{"n_kv_head": 2, "rope_base": 100000.0, "bias": "all", "final_lr_fraction": 0.1, "batch_tokens": 16384, "train_tokens": 233300000}
MLP neurons of a small language model. Each row is named by its layer, matrix (up: input weights) and neuron, and shows model dimensions 80-175. Each number is 200 + 20 x the weight over its row's rms, rounded and kept within 0 to 999.
After each neuron's rows, "fires in" lists the words (lower case) most often at its 100 highest values on Wikipedia text that the model never trained on; "fires after" lists the tokens most often just before its 100 highest values on Wikipedia text that the model never trained on.

L5.up119,198,205,178,195,219,189,191,188,189,202,184,209,191,215,194,224,235,199,189,178,243,189,212,210,189,197,204,204,197,219,180,214,198,220,156,215,218,192,166,180,209,206,167,177,225,202,209,219,171,193,236,190,197,221,208,216,209,161,213,223,193,188,204,206,189,221,247,199,191,172,196,226,230,177,196,200,202,234,206,214,209,226,222,198,163,201,168,210,214,189,186,211,208,198,193,175
fires in: "they", "twenty", "them"
fires after: " the", "th", " Th", "st", " The", "ent"

L2.up5,222,193,192,202,163,204,214,194,186,221,204,227,186,184,196,215,175,173,184,205,213,241,185,186,222,231,193,203,196,208,171,220,242,211,208,189,206,182,200,205,185,195,190,224,190,198,190,191,196,178,174,209,218,210,196,156,160,213,196,193,185,216,212,167,215,228,168,216,215,197,185,204,208,211,183,158,207,197,201,228,215,205,184,216,184,248,221,167,192,180,234,232,211,223,210,220
fires in: "august", "may", "june", "july", "china", "october"
fires after: " on", " in", " of", " On", " In", "On"

L4.up51,176,184,194,183,203,189,184,221,192,177,156,148,212,234,212,194,190,199,221,229,198,192,173,208,178,183,186,209,171,219,218,183,209,190,198,236,223,186,178,183,153,256,182,203,211,187,208,210,190,220,206,184,201,196,215,226,216,208,192,179,212,186,171,206,236,207,189,214,223,201,214,216,201,178,177,175,207,195,173,197,224,210,183,211,216,213,203,238,188,189,207,203,217,211,214,220
fires in: "it", "they", "these", "film", "then"
fires after: " the", ".", " The", "The", ","

L5.up0,195,189,188,187,202,192,180,202,229,237,173,159,192,205,216,201,183,206,215,184,196,171,164,196,222,171,232,198,226,215,212,202,220,193,193,197,217,199,197,155,195,206,207,231,213,215,185,169,181,194,174,193,221,213,198,223,181,232,201,196,178,195,195,215,192,195,225,215,208,196,178,198,232,183,192,161,190,226,196,209,222,187,188,220,201,180,205,204,227,219,191,200,197,154,230,200
fires in: "there", "these", "agreement", "therefore", "agreed"
fires after: " the", " The", " a", "te", "The"

L4.up42,237,174,214,214,199,181,194,205,221,191,166,208,226,189,193,181,228,214,174,159,185,169,190,228,226,237,190,216,179,226,176,178,197,223,200,213,218,177,223,181,211,207,206,203,194,209,180,201,177,196,174,187,222,205,228,218,193,201,200,206,171,220,235,218,230,228,149,204,215,187,181,178,198,212,196,198,167,208,209,185,203,161,194,206,196,176,192,182,177,166,159,200,203,189,199,205
fires in: "these", "first", "2", "joseph", "newspaper", "anomia"
fires after: " the", " The", " an", ",", " Jo", " new"

L2.up462,206,220,219,224,220,207,198,194,152,201,201,219,211,192,170,206,212,171,237,213,214,199,182,209,211,212,211,197,218,209,198,235,150,202,218,160,195,188,230,183,174,184,208,203,180,223,196,178,171,204,162,187,223,231,178,187,217,232,180,161,202,241,201,224,226,202,185,161,239,215,172,190,215,199,175,184,163,190,174,183,192,194,175,183,203,207,234,211,199,171,163,196,207,187,247,198
fires in: "march", "february", "november", "september", "km", "january"
fires after: " in", "In", " on", " In", " On", "On"

L10.up280,173,172,200,231,191,186,196,179,230,206,155,195,195,175,223,182,252,168,213,198,176,193,178,169,183,163,246,202,177,209,185,206,184,197,205,192,205,175,177,187,184,178,208,221,238,184,198,202,217,195,215,160,226,213,190,177,223,200,205,207,197,178,207,190,190,202,200,192,210,183,167,168,203,217,166,233,195,229,169,197,203,214,203,213,214,205,196,208,215,198,193,210,176,193,204,188
fires in: "be", "is", "as"
fires after: " to", " can", " not", " and", " could", " would"

L5.up143,202,206,187,225,214,215,210,167,184,192,195,184,168,227,217,220,221,177,170,204,243,161,168,192,198,221,190,224,212,204,206,195,205,186,206,194,200,200,233,176,201,201,232,184,176,192,206,165,200,186,180,210,209,193,204,199,156,167,191,205,179,185,194,200,213,193,194,218,194,163,224,217,197,199,153,190,222,227,201,214,196,183,213,184,223,182,179,225,209,246,187,215,192,179,221,190
fires in: "first", "on", "following", "achievements"
fires after: " the", ",", " (", "th", " and"

L4.up469,190,226,198,197,218,213,202,175,205,175,209,181,197,199,181,223,169,224,193,193,190,217,184,212,195,200,210,179,200,212,198,208,173,209,185,225,225,182,237,187,174,178,197,198,173,179,214,248,166,216,174,200,212,245,197,197,206,218,181,203,180,199,183,208,196,183,211,164,205,181,205,209,217,197,152,192,228,251,206,222,240,186,186,212,211,191,217,176,182,172,215,173,214,202,172,201
fires in: "none", "died", "agreement", "health", "campaign"
fires after: " no", " di", " he", "amp", "gre", " He"

L5.up572,226,197,184,206,173,172,167,183,197,181,184,181,212,222,200,218,210,212,209,190,196,197,198,226,189,198,217,235,222,217,212,228,157,199,219,222,188,199,196,203,177,213,177,202,216,185,229,225,219,237,204,205,160,200,210,191,179,201,208,149,217,228,240,217,162,180,215,204,216,171,194,183,197,217,213,202,209,181,167,226,212,188,189,196,187,198,226,159,202,189,212,181,198,214,213,166
fires in: "they", "not", "should"
fires after: " the", " would", "ul", "'", " m"

L2.up536,201,160,198,202,222,191,214,188,229,172,205,210,200,163,208,216,184,180,210,190,219,186,186,183,176,217,205,167,180,221,184,225,192,199,180,186,219,202,200,218,217,211,221,218,220,193,210,229,178,204,207,212,176,206,156,216,209,181,207,212,207,218,174,175,198,203,227,189,201,196,190,214,221,219,211,174,213,169,213,174,230,199,205,226,203,219,214,224,232,174,177,186,184,230,206,174
fires in: "and", "or", "be", "towards"
fires after: ",", " would", "ward", " to"